config.toml
n_layer = 25
d_model = 192
n_head = 3
n_kv_head = 3
head_dim = 64
d_mlp = 768
vocab_size = 8192
activation = "tanh_gelu"
norm = "layernorm"
norm_place = "pre"
norm_eps = 1e-06
positions = "rope"
rope_base = 10000.0
rope_fraction = 0.5
qk_norm = false
attn_scale = 0.125
bias = "none"
tie_embeddings = false
parallel_block = true
init = "uniform"
init_std_qkv = 0.0505
init_std_o = 0.0505
init_std_up = 0.0505
init_std_down = 0.0
optimizer = "adamw"
lr = 0.00166
beta1 = 0.95
beta2 = 0.95
weight_decay = 0.28
lr_head = 0.00949
grad_clip = 0.5
warmup_steps = 387
schedule = "wsd"
decay_fraction = 0.287
decay_shape = "linear"
final_lr_fraction = 0.0
batch_tokens = 131072
seq_len = 512
doc_mask = true
z_loss = 1e-05
train_tokens = 726700000
steps = 5545
dataset = "wikipedia_en"
MLP neurons of a small language model. Each row is named by its layer, matrix (down: output weights) and neuron, and shows model dimensions 0-191. Each number is 500 + 40 x the weight over its row's rms, rounded and kept within 0 to 999. Numbers have three digits each.
After each neuron's rows, "fires before" lists the tokens most often just after its 100 highest values on Wikipedia text that the model never trained on.

L22.down203:511552435495531516443506527531455501570477486549508512468476482476500478502473555403468559469574492482541489520556546500567418488479564528553436552490537426525525537469463434490468489479493517493475466524498477527551454609472498465520472426514497581502483495518456536474483555457519512523518448509474462513550476527509503525432453497469539504509442459578501576481493519516488535537493467510490470490450496498510475438517541545479433552547435537456469440541501489509496500477582502484477524541470592479577565570486485507615463472530436495480529451492455431514530407508514539453
fires before: "0", "1"

L13.down181:483435540551485398492496469556486476576518457500488491464469438553486497476537508549514458464564555553493558544495485501529479536443460526489434476477545515465565498519508529507485501467532542425553474535499558558541451500532464540496398484428435487525508520487481491563541483538535507507538502456475574478479527534470520468504559440561531505496468564467516521550507460449493465541534514481526424458497524446525566485463531517501499483646526520564506436515461536489495488513477373431519464432524512503522515516470529524528446475468518539462426500482543501466467466541550428511
fires before: " |", "–", "8", " "

L4.down462:455448431517465498498441505531507447488509467463539517548494481463510504554493511540538524536448506513478500494489546501466489515482426456419497470465546493488552524508570505601541462394555545514568465442499410484447520512571538499501502544498492458486509532487519525531473470466487455502469457469499545505535480454440474509460486476470497493551566570482562465469441489516517520460554463473521491441549544476441620492512535441521497510587512541538469623532466558497599533497486492493451441528463489531489479463480454460553531589499441482524476414555491519500530547515500499495
fires before: "\n", ":", " \"", "N", " was"

L6.down591:546509500517485542448506463439486590490480497453514509454544546474518581509493484457508477489569479518527531578509388467510457424512524549519453527560543508530492471506456478535390549458495462495477468560503507490473474490514476508504444508544493541529496487527608476504510429470507475515503486485547433529454488432558469533465528572502405423397501519563517543493469492442510474482443583453548524470525456523524537536488446506568524497524510491441543524495599517542499521512519469516495567425486526448511519490511485480397531544487526440532486508520459463461543522476544523526
fires before: ",", "1", "0", " to", "2", " |"

L22.down433:509487550484492507485557474571454522527454513503465453521541485553486483528559599458515498513535483494539539526481527404510555469536534430438560544481519478505463510520530498506602484465488511536490486480530499458576519442504509531470440487496537562474437448469478466540498490512465569474477491557540525512510522511512464513581501495481445486457492478519439429595449533525527428467526469561502456552473422494559486539506486468503498547425541531417450504460520482425525501511465538415515447463393475478542439507458501486499481522484580581523472525453554509477477463554526556469
fires before: "2", "1", "0"

L4.down728:421552516469513527503423489574455525492459493492459505541452474568572510454521538564521470505569482509495533466469467495516510592537429554482501535393525513473447511496552479479511457533535554567512509466466431505484460503575517445468463484453428413505474505433503541504510558510471521464441533460498531524490493537438433465454501439471496434515517477520513490479455569554518543486501487494532530499476443477514569523471522496584495547506471468611511540542526516477549438490569494512488521579466481456482476603464447488578514461539526508549504513487497539492512511468517434456
fires before: " |", "\n", "dan", "ster", ".", "m"

L2.down147:470526453462525459571482538449462503542521493503453460484545494538546502467477582549578548521427476484559523456516436508432479439458369457439457529480477548414499441479487472544471488535485504469539582467473522519551520465493454538485474533443455440503532517529433502447501543487492490569511457488487520458510495456493448510453551511501544481587538533496547482429514552483484527492476503518503522520536524573501588575507520550502528510512495477621525504507542573499497457396506484514501535470484463547474517490556467481499469510481513467451510490476567516479455504467600532498
fires before: "\n"

L5.down300:470552506518506530520471536511490447494441436590492443495472528536398488522500475487546504473474480522438514463445516556452493495507557516596500502465508499499434583507486518527524503579463471488536510551570494490497462506503448477500432540440488511523463520549522515462484510497487476462478393467497560503487507537509449471529495582425464513523478533450445463501549474589526493525516451447525544498509450502543514585535508492509511560469469576406604516497447429456459494492494427558546560567526462553480525557464474541472475494510467536455454559502486523559553501481478469529
fires before: "2", "1", "0"

L22.down181:412486505553473533509468521499541491456467503437497442473411495547562548437489521615471536507472527417461521534431493510503472501483501518486486424508544467457536471453517460480511535524473579488555558550483460517542544533518442497518505443465549558487529549431414474547539533520545476550420567498567479460518508500482582528438506512511463512491537432575495479589488451494587479493476519473444486531502519462494525463487507541511476480474481470540475586523515543508523500505519479473526450470518493470410496479579525508493510469539553466504443513518541499589552435489504494438
fires before: "5", "2", "6", "0"

L20.down83:507495493449560499465563402501451535534482506481489523521502446566493481459551595551440524397452399540582426497474465507437485488487579540503544549477470532494477515508517536602521576481430507509538478471552510461554512542481479484504551487552486509523498445476535517550524527500493466448536498581526532528497429466478533437504521514503506518518485505468529526522478521459452443471531534469436473505448410555461422534493504491461507549543495482560492507410536475466406488564486509545498504478495488558500516469527501505482560430557519482496489464495490539537491561519478464432
fires before: "9", "8"

L22.down473:495485509536460532485546533525496478459560512506526541458465516487506509534510535724526465438443482452509465507495478537491539471475503517488551517505553496452486525492501495497500479480453466492470476470553530471500483504519516502492464475535516513452476519493482570486516477476465511408488488492490535517491538521502542480470471445479542437478532484498486445491528483475474503515488506474479497507516529456539487494504469553451512494477562507819489483540510543480461491555540464521494496500506558526507523483506504524490516510502479496526507486452484515479501507458447518513
fires before: "\n", "-"

L22.down454:461586496542435534450501516510480516531472526473520550484551506530423405479510509504449500510644472478488595504542474501510502487466432541522516492429513537512501533464482526508468441506572482518491435498518476510429551422617511551531523532488484487457519442477490378471480503533542515561523487489530472507477559552494535491502500538535486489466449492516554553484489519535501524465562490469530542510523420539499485474503471479504449439513479474494563493491521462479542459495523539437480472478438468484484481530515426498473511520381550585544526509516535480455546460469459587521
fires before: "1", "0", "2", "3", "4"

L17.down64:540480493467497484493496473519499488548484456517442499506497523494497457445520544201472510465512484483482495487514487507509503473510515537463519488462518514540498482467505507510503517528511535507520531490470494491483502518488521470496476502507501509491492508514551484521530525475495502488518513530494504495513448493508514537499481493491503497513509506515460491552511493529481498491480526494525507504499509512505536514497510470482498512490458507142487522499517454497470474516505510499515500493531496518498487522525474507512481563498531550506475526519518524530493527520482520501
fires before: "\n"

L17.down658:463506492494487458485483537492517505581495550481479499560572480491481498493496528238465495499505506542491550433549494470532453469518522510529489475531504502511539567499440505453515471562475485475491553504448508507457502517457492550493488506476517507527524497487475538502526530455493528534530522512497518507488485528520504515510494473507555513457468472547493503508487510480465467538538486506480495515464518470496536531514516488545460474526475549213557487436508446479480485510518506479483423514462501510498512489514482523515463463472470513460527538521514525494534480517531509506
fires before: "\n", "0"

L5.down680:388559535488514533506475449500534487454547469578473431477429563515496553478504536587506449445502535494510490495555474480543470382534438519458456478476502429504497561454465526560465420412502459472500476524463504498453561548484472604506517492494452501448491499529487571512453464528477518540509505487430499486559522488445534559506512509484487539486491502455495492550493549487506513485450490462529549508452490528506530532493584499562477562422483446564566529499507547505572523481447516516501522508555522520540455558473460441513458520467493588456558465453497463509500508466535572492
fires before: "-", " be", " ", "\n", " have", " not"

L15.down121:502511555453514466448523507521540509543497465522494495479521498544575448478514538527506548505455587437450605508492492419506499474488492505503447454508482471395475500493551463476535508498539539550523548430445499493506529461442509510465463541528610536461465510450508543552430559515544488478498471530502526538480535426460425528468467453529508576507469479502419487548564490485521490507472468561482502478406527474501562444559506504480561481409509518451549477492566457460493506495496470406441507579463476497544466526574453572568513517519502556462517448503492531527506484501479536520
fires before: "0", "2", "1", "%", ";", " |"

L5.down100:566478524466538512491502448510447502522531514513527514501565434496484475491518421520530455518505486512469472535480553540455473505516483441480543531477450510448505544561531442448529516506550509462504487481480468405541495484478483529465523575466563468431471476510500494508539459535534481500577451435489588510481516518461511502579491519548460405496410466580524545504551413441531465541524508459481576505541505492518457519518471456538523463601504551476512486480573446519441467499506549480524573461498469499541483467475520537573548485413537516466484432459558439552540508463540413489
fires before: "\n", " |", " ", " the", "ed"

L8.down116:492478504432571503495522471490489485542511517425504563505427491497508502457493488599549610511446532501492453521575439496566513498541509420454530490555377524521464483493573471522489495522450471458492538473550410474537498455484412478528565488566595427483529480506460493522515468474522419456543514496480600488507500478526518530480570520527476482483484501501521496503539501476541438501504481493496518509442494577498555467477458429477501459456561483521476500470482562523597486512539474448499452470516536536557451483536504491541523521578507476491446485544540551517513537461441476465
fires before: "\n", "|", "The", "==", "-", "the"

L2.down24:452502545418482509462502484446470454527537456497472461517545490507599450424503539558528480518494526476600477446496492539443487460486502430435525472497492490469496512465534493543488513519494505458521552463453450510494498520517414560488495470451480466461522542515471485485560531521496447525555418517551500496500460503409522494556545580502532521565468483486478525428495559497467490546506503529505543492511489513466621565518544510554463461557537506625518496436494627531549533463450473510519520461452414561481512540553531452491453490519486483457460491488533514487459506491518546452
fires before: "\n"

L20.down368:495416577563506482486494533523515559463438539470522520494503487542471525430469453565488484409497555503464485508585423433577451476438398514519548524460484419447518531574533511486471456440521474517537438529497450454431497478532573466508503454542462564492520454548446514494514520546452573451506450562454484530480473516478485570504527506533475461531528503491548485488481537466454470491467532531519499486510481560513501565536559451514507500528454541570541532512510498543508438502476497509459465448520533476516530519506543498565525456528607506488476533480469532419456488480480588479
fires before: "7", "8", "9", "6", "5"

L17.down626:491541476522533495517567438533530533497448478484521549471524496544515511498482512426501457546485481496494486525467455551521487512533545566486555497494516472543429551481503499441539537455570479555535517544499501472431477412528520548406525474445526568490547499557455560467537502460540521475554498489457499483499577543485504489523478477499469446418456497469517521530490496448513468573528398462490508496536457451451528512502454470480495515508501462258546489466469496467459488483562495393523487536506511495470527512544514534507492496482556498516455532486546534516472535504490510487
fires before: "0"

L4.down389:487520579488475505544537517442536467542493490479533520484529505501543475505468522582555557516403506473461442519481484445505548530528385460483461531556453564536512512436504542520444522471527458533481477437432557498548494458430484507445408567492551462528465511474555502502582497543499454500433391536507492490519536512457479481521484553489510505528462511493547575498562432465486587520461460532479475531537524543486512540522486507482521439479489519553565464474493531532448472518480440534427476531472518506460521496580496495442512540396493479490532531536543476465489577438482484479
fires before: " |", " in", " on", " –", ":", " "

L4.down702:505475485546495459525479496520508470516453508466540602521526432494508486533525555611518518459431440480476475434513489500504503516589312438455533521493472480432540578469537467456528443496483441501511486455509483501552528492501465442478421538530489530565532518556491464529489486452501463526582545495477525564529476480506564516474517502454516492538500512529502457464501523452479541524451457545550497494511421576482526517439572495574446539489455535462486543528509497456488593453529479502424528491461534576525508493467502500528491523521480456503443504464476509466546521459515484508
fires before: "\n", " to", " the"

L20.down244:514507546458469465537480482465494476615450471477551456557434470533566560434527454516482514446451525530532450506552484438499479535502555439502562544523489525510437514504586478549516518509501464525551507527461441444475455486529496480418510489487583563479508481467555451488540485501482478502496515509478429486510507515502509505552495495495475500492495524542569515563527584550508464472494479424497517471498537532515434459440495519545528539472420504505547455429534436466506501637495521565514446547568469443542494497543499463497494496557553556448541481466445469457479441470465575505
fires before: "7", "8", "6", "\n", "9", "=="

L17.down692:486567593605498501489468488438580549510556501461456506492507540499590530481538473402469497540512481437454518517449538491535481479484491472391450504478469506527466524464432533584533485498518432557445545459480516481552515594558446480497471513484472511451513489529552485478553502485499480513457453508527541513510493455533477545495513462538518587574491569529447523484527519494538558571463548535450513460512499488492521513403529491487548507487428510428453510487476537447412473537449486414502466518442511466474476475505529532575490523470470524500510500558509502490479530543420508509
fires before: "\n", " ", "1", "3", "4"

L11.down442:524473471494520480503456520527497439516547446452496508502547481538503479452510434576494549435545520509498491535530468444463521488458500580511501505432464543546471502483521556466442526503516531525484482548491480448564620546504543471498516550462478461476478496508501522528539518539586496455532513458565553495457445505392483440562544500543480494497493500556465502519404418584471502538576487457492502473510541538489494531484579457457498497492504396588525525513519460553454444507519489505477518505448494506530522464495526453531489444429554530480545470530557448404524509537492448571
fires before: " |", ".", "S", ":", " "

L20.down95:503586501593484520579485520556557491464484529529562455468475482515516481448451547495531508440574513422448512490432564565461517484513520525478494589459546524476460558456509508508536482549557453432463554455424503472480442493492523444446534489457547524528548540506474515485526500501597511509533420489534512430482468519493487473479486522451433497568522585448538469574482471512493490551602488474484532486443455481491543475465452475502476499489461509456528460485567511514485510443495479478545440544529532458529505500532513535514464528509462469510461429508480473635480483532551498486
fires before: "0"

L15.down619:472486545506490473465451486474478519513427494428515421541456530441469482500560471519498463525542477513441581477569445438430464436507527484467482528469588519490488559556539448568565516527489544483470407511443507541495498552516545437491597491473435486443490442508480451488497498453490503511544506499552558457480477533571489447542511491530473566445433497473488465497540486510572494534495478491548502550502546543520526584465511500516484494567505562547490568499495437544510446498471458513427502484448488493501474602517523489576503555538539465518489483490553499546524473448525434557
fires before: "1", "2", "9"

L17.down344:518481522495391461451455471538468542576466424478494532504495551536443539556586546491474474515498536498513575492529483644523535550480488486480507529483480520495466484452486486478589526575500464540450562500499489477538504533501461540513507586530499481510427523442460543510561499524471456524498528545537519452468478520524477492569482529493471461498494460444516445551475521525506464494500596548475465446512483488452524564453513474525482482424506564486556502520501526508489431538457510501536458502441465428499520558549481445516538483483497515454442485517472544405411509456423503437
fires before: " ", " a", "1", "2"

L22.down13:489504534568547507477529473520444537486504492487492473549485510514463558426497545489461527465552461439532500511562513467518513455498467527574475487531520515583486499547441554625551499554507543533541509511526521523542464501564488518473548475474485532491491492569533458575517487475505501443418397480479574513472545511500498460524499552431480526398472490476497453476471460411500496478465499476524464523533446473542431475532508550555564554568520455496470481549419494475468433440473467539472475487575532592494454500548450516510514511514462537503474496460469538530486405490553448489
fires before: "9", "1", "8", "7", " was"

L2.down129:427543493464455457543408471467505483530541530485425507552503540524551497449510497572572509437511519409523510538511505505508444495414419487490559493490502509506472591533481570549518478474508540422453558478433487507422493509509479572441474448459442482455492491450484432474537555537525515508505474504541523495539430483449494487463563512497580505512514547448519533516469533516492533516469520477539557496508491542503547541502561542549509536496463421584542512476523595474504445487505553535437504468510478534487529480444512511504488494502449507520484402442447490517485559518452580458
fires before: "\n", " be", " "

L22.down598:503491537561531496489516525546458444426498516464515473517502535517523478544513535570503487544394488446524456518439462460417558468497474475508538509489586530538454520503561551492536467446486502535456577469523475581469520509444526508430451446587423427452547537501536450489457494486475475513549496474466562482567543481529476554524565535503460539493482510521501460518536501491472506487554510448440603543556478482471527478408554540529578456469508471513488513439440492484443441560444481537547491488506534520459487515464535494546492510447410433527488506536551524532500514484469468484
fires before: "9", "8"

L17.down264:577513482500516469493430489554540476426472618538456432466498550476510539486481564492489567572503527413539501485438539472491492446523498514497531503554487510541440544468535492554502533497525557497475519500565497493458566427549505473481510485506484482502493573436512539544479582498510466461463534478542520512511451545587498540490498423584456527477520481560520400479491477515511506486482457467494535456504458497548552484494513483523554439496509484584523571534495506478408411465432507434473432444519515500469540533458487505492514492524464464562437432569496464524505473452501475510
fires before: " |", "–", "|", "\n", " ", "."

L22.down658:423556540522514500473474533509546494490513512463509442450494488556541514521467530487500575514493562452472480520547549478453521505495522463427454562430449562542518465463478524505473584438425523453467562460479432476562541503520465478547480493463563520563562500469529473541456511583521545568501562523582524474475500526548525481490490492496497481578450535471576527509476450469490488439497499492539457433452512541474485561481505524462466474526527471478539486589501485466385525442459483454500414549473490390459523459466512517468567481517504532497543466482490499517558550518524548521
fires before: "0"

L4.down527:445550502515450439589509527440492509509515518501462470531545477483589480477492610551543552535388483457536527433498494449486443470514312506434511502512483545477498462524535502518499493517466480468515502415382511511542488510486481489478536440495457448505545543516506497524558519440557490514556464483447514483543462452483481520526588467538527519577507538481558474467543544471455483537482497518456526537551501528489509483520519489513484448535459470628526569532528553516488469494449506539445434462478504528509538491509491493531526456516467494496505469485530476483474528475518517509
fires before: "\n"

L22.down345:504491497526505506497512497481484517470475499508527508472474489497505488504501513873516491505451510484496493508474489484495507489494456485479511490492498484478503501500486490475507519501489482515483502517507505478501496493501483480513510499522493489508496492492485520493504508512503489488485503512486468503487508487497514491483517498498480508500495505478517510467511512494469499509494492504504510492526502534496497496513495503499501493510499503865500490481501527513497499504516490505501517507480500504505494493495501504507497488499489493483493474492480497480487500493506501505
fires before: "\n"

L22.down733:603437479538492512475541426528475515583557500513497425526463488527505527512454482450499492421543483528531482504493489441578432541486530492463540510509503517525501542493490482524573560492437463445515511453500486497474505520559560507476505536521427506556472483548534454496415524417503472508489504481484476498497507576577506528496503509428469523453464551447509576438509489493424525578495488465532484527536484500577467494515483502486502516446462503521519552553423494445583528506500519601480437483476503459578550486488466466501447479522549505493530556450463410514441453599465494488
fires before: "1", "2", "8", "6", "9"

L20.down620:446432472437516476574483494510534467425478515507536534519600479475523463591495490574528424466484521437528496509519490484510508388564482515545531479482507511478436481507454478475556545512451498564468502513505507601504496565459502576490488494575479539523557481487550468515465566518492513558541434452582532482471516528458501531467454563491469498508426521456464513541505495462504503483544487524557483492524435419467507531457486466530487481493566532404501553545458526493479491450456449458474473512510560462437488451496534488466515522526492531530569437411477525549522549481423516502
fires before: "9", "0"

L22.down707:545489574578575494531462484531496495498483569533551436515590522515503488527442501425526469526492543499445512458503568520528490508435576518487493511463512490568462554589494594429509473439522514529479501492539470489482495552450485534409522532539504542461469556487457507458481466479455437474499540458428419500446516526479489491515554501506501530513526457481525436440621471518489476598507457500473456537464497445521551522447516502463487505464453517511522488490507489509433439585423510459456465514541511509537482470487513437542543456550411494553514488505503488547510538464555501503
fires before: "9", "8"

L5.down119:446521533520513439566447513496515468549480497455474555558497485545545477476493542562530583490471521447505468469530504492499496470479272463475498472473516527435527482522465482524569441491419501509537534425535471546525549436459471467479505498469450483455508524522498505486527563447498473540515533507444481483519439486527509551535564488507462514566475510552512461408537557481486535531533425535521462489473498598459551490504539519522529537459440485579530516485524529455489549445487539495481487497414509552487524490504505463536505518534545481474459491472567516553497531495547479513
fires before: "\n", " are", "s", "|"

L13.down433:482435459459515493499517474458448513514485491487451536562536515517478501390495538539537517546542440492521550491522449509488533397513462498462487493485538516486540568428480488526518508558493519574491453486464437558503547493609462444477607536539546489448477485493530489495453485546481479465498547508480571482450471481480515542508527574508433540475485546503455518473475474457524489529576426532528534539531422580541476532485463528556550531503509533525495519429456517547507481464462495437484515460484541550487453448430468571492507427523593517432478544495541534464536438496476448490
fires before: "1", "9", "2", " ", "8"

L22.down161:468512533497518522560511490514509452474490496522479457457507514459526480503486464770477458515497489514472482533490559506485514495531488504495460451540482470493486500499428446502499481482465507540472512496511492433532491493478460505525478537440458515517529468468484470488519549488527444527533480486477517503522518499498500484532496500491525472481463506517503540477531485503544491507504491471484531513497523472471497488506526525504503499523517478824502495496466557499466510520528495540511508505561521499538486486490504508496494480460516487576511491506557486501476469467486460493
fires before: "\n"

L8.down117:482518500517452447520466485507529526473532512458514529557466472399542575553388496433531490468512470536530490510492516454494482488532474448448449498496544466521471514538435527493496456535498496417521452546536513412483458522586541521475410494545498495524531552576516470508574446458505538515479510492525476505486500474520524500445503473581472562445530455521452526437477496484405479503494435547539474552531514451511583505500466482448441485578540545553466533532503492486504470575588500514529461504500525499478429485553506528486398550486547433497498489556458488501482537544470575537
fires before: "\n", ",", "der", " |"

L15.down515:515488544519536455406571526506555475459515562477484479471490526456476617532494521474406530504532433449523530562519532438549520488506508513497531469510551495507447518533481530576493461457553464456484524530542457450542512497531500487464457495508483469506519543485569503479474520493457437537423538447501462530443511449476500513524488471476522567470551469511540534530442401537523544489393524467520509505492484545511496490508548518523446475557517479488422534438491590382492532512478490519473486475466577480465535526452493490545425562458481501522572529542440456472472554470482568533
fires before: " |", "\n", "–", "1", "8", "2"

L4.down674:482509484532547446552421523464470544506468548534427524587525489480561513479507563576555581479479529420545511475459510484425472482499387477470478493456464602477463483483527486528461525514510499548505515480400412482517509548503470471481483489476485476493479575525510441475554528453490494511539517500510504476552504438564457486477535541458543527536549486481480474436561552486433485551482471552528568572512465535500574487511563511543502506518505445565476536523530494533541438477526478467473487469481468574486543449517535464498484529462441438520474515472498460462482508405479586469
fires before: "\n"

L17.down670:505501466428491454464512460477520549525504501452519408566465504544547479522514531542453529437470466467483549494542508499499387537514486563495569470484539532531513520488533530537465541494523577469585501446505465461497523504552523446536514469467526465448493473558510512468540559557546526485402443555535493456490552524522498538472502400540530483518528473523511471488507492555513485544449491534513391548445517517474473568529507447462480487480479481536459509521490450554570507466542467489554531496542465498538529469469496391420511495449488468451525456576525445443451517554582499551
fires before: " ", "\n", " |", " ("

L22.down499:438514541530475483552420534484492519496592491491501526489561476508555468520490465549517491530524491417437547520489481536505529507498426485485473459527493454424435496436463502548486566451494520487479515484487515517484516519466568497516520480461483480500503494464493529499503560567509512531540551558522588521509463464507465452419473512483460554538536534435485453553500466498490500525517418495499430467507463550376497571454444544503501466446509458612565494485495620539441492535502505486510449567578556479532438580458545553487516474506510501538467486533502471508423517523474478540
fires before: "0"

L22.down22:451531463479481488547504528478440453468536512509516511573477495586452496560431511486529422539528467528489428460501530425471511507458502498548476582550488548467458500445517519506539438482436521471492488525452521489521549508475595569477541528553459528447472462448508464532514494490480539515542565518453465496539439439484537469539498456472513479454487487523476444476534553426597491451478538521464485509511550521522512560476496517568604480492524549501469397461410563506411508575464495507475497478508482434478485505573488515502508502504479452509501574467560491555458534523510516577
fires before: "8", "9", "7"

L17.down310:532466493462508491520482387508506540473446485431520547520505488566470584493523498640487518467509512506494424477462456487504538477478491511479459485540414452482582483490554381569504470616517556541541512505543469509529486516506455425516590519506451462483490482492565486518477522551518506507499499526540491495453458547522507430520525533532473511480490456474547479490476468478528540466463527498569450462484523496522428514515428467484517521508583482575456506513545547482503507447486572507475558469529445510469460515545424486488475498533525480451556565529511480486562454430523445522
fires before: " |", "–", ":", " ", ";", "2"

L4.down261:485524534573502431547485495492475422487435465438526546562550483465502508505485549519522532500469474461533490468470499505541531451511378497433502527505504538440566436489512462539579555514433492475579486432564531516569548461469476480493489523445502513491524488547512480540481564401541447556558515514480547501515400505515506547477517522519519555572468532507494468408496510512475528514554398545400520483531468553501537555499562471510485520463433549536508554476528491485470441456487487476460453491387465545469506516478489528527520510510518467500450503503572489510482495497523528518
fires before: "\n", "The"

L8.down552:521502488554480476435513477520518481494522471543506485564514554457453504468553455440447457523511509563456569534517516551507506483551532526473451558501489558508459470489521553481444575511501477404488528519471475501437443471564530513550491480543433485485513516606527563525530546486512513469435443459532470543474506442458563504507463528414437503440520433522536507543505528526500510539484466502504558503474499479490503548505473514494496481551429484351399471458566461466457514472511506496498555524488481580469507569542541553573461496512481483526539508451441551437474512472534471450
fires before: "\n"

L13.down403:480520498501529505523414507530546425480495482518523491521533495501502539511497512522462457451351499440522481480544478449409454507489520462434531555449542517554528487487559508603573512561514550578508450495513510518443561534459543518484492479456487441475513501479462561479510483536499518505506486472406481528498517475541470516522510442436453567502544500486585487474456476438484463487585477477482541514569481462496517485494466574504573453511492550533481575515422508471619521492471453519541465443492452479485456530472447488578503481574524478550486498467518534496545470487489491542
fires before: "1", "0", "9", "4", "5", "8"

L13.down221:504453477528482541491549475480485512488528530481550472487497493509502499508498450331466457462524475508471536584484487549511485522514603509506515491482519500508480490496483482521453520507511431528505510503543490483471447550529487480542541528510448528522464481527492474510475488492512507460543493492530495524478513509506498519526520538471435481517492473544537498541514501510485505517497526500520501491467455499511487480455548456467526511473518502147482506505465510502449524479535524517512569529516512475541511501480509541469501502574528472542455506522466504484541470509470450515
fires before: "\n", " The", " He"

L20.down240:530501521486518459434528543494531554459470505628531524454394481548490528520494562452532513494480518408542539532531518513521489469469551473521533458475574505479545459537572536510504513481535503515499545478484428462538454507465549441478510554458546530471480523521526426477484502503537520492486475491456443478499534446546533468493501479417480494547473504468509524424428484553590528535424542591445581489522482489507496465489500493497543504509505588436463508460488551526468503426429471470493454434480492463454500521451474474405471522531550491563577535538487491511562528532439507476
fires before: " |", "–", " ", "."

L17.down396:488543505458548555486526572451545465453533525518510479567529499482444520537539520485516407553435438439519495465466456484493528540452484493497533521505513422496388483532511558514503514436481441485552456469476411507470469425513547583440447556508454503519439498530537507514492483421438530457501487456393514540564566490535503565483503518505505503471509538555443524508455512523494538581483473538401538551522504515517562514510516524474482565480489505516582499584486527550488484537501466505564508503503559458512496492497563480475454489450508534541474432523494445490453482545479547455
fires before: " |", ".", ",", "9", "4", "5"

L22.down197:456508507441526479549532571559530559546478496494455477545514540470572510491516467403427366509499438536449466530543506472449513463523544463424531547471462470530466562453539477604562506570508545466525552474523485516483509458543530483478493434484450462434430502559486427499449501516471521490451538535494518479477501493523442527510491563421431554551473549503491500520509473563552501495498424520537438460550508479502494500430545544530480494457500481462487496503510497550506506519469486553512474498484466478573481478514525460520507486516550544583459512433519513489608476508441474523
fires before: "1", "2", "0", "j"

L22.down39:491558477527467500533532523486438473548393533521465448537479475533493484516529509387463480455456498438458524552499494503477422464468507507504582481501459522593564557549495568454526483442505483500554451410521502457531536463497475550446517563513498520527463514418505464545495518436464509482566544473479509505446575471522461543533483555498526495480531518451443470528511468507555467499445528561481499569498514532509468524467529572534521472533441437448523544513565516460534530534435509496507498513454496516489505549466412501556458469534456575489455458466559485471448486588454524529
fires before: "4", "2", "5", "1", "3", "8"

L4.down355:354476400525542542480438479531579504428433500430587574593547474504538501528476529528511542483452502490526541436483510533513510496519394567489464550438562564542528486478542528518476513498496479517528457481493466498596601481430478471462471528484446523513492518532490497549431464453561487472485476473575477521518425546528479534449450470476503490575571475531541496529464545501499526491510484457522476470501454529486598509518537479519499547487449488459480527511456531429512486453479437522510477517505480501529460511505503568512491456464550480516489494468478499493540518446522497515
fires before: "\n", "=="

L22.down423:480492573481481531511498510542479508512428506512516435550415533524527427452575481502485481476502505498473566482510454533450438490548381464524519552541481521571423539495521425541460495521519519543553518493510467516463522500476473512446512522514547466445443532435498406517565488485474498536486460523545533482456536509530500473536470560493502516494485582533495523560554463506520491507509443466526458597478496485600431494542458538473489553458486485424489528493497460469496415471411462480554547535524548552479489545513527463464419532527502541486449544520585466502546482536501556458
fires before: "6", "1", "7", "2", "8", "0"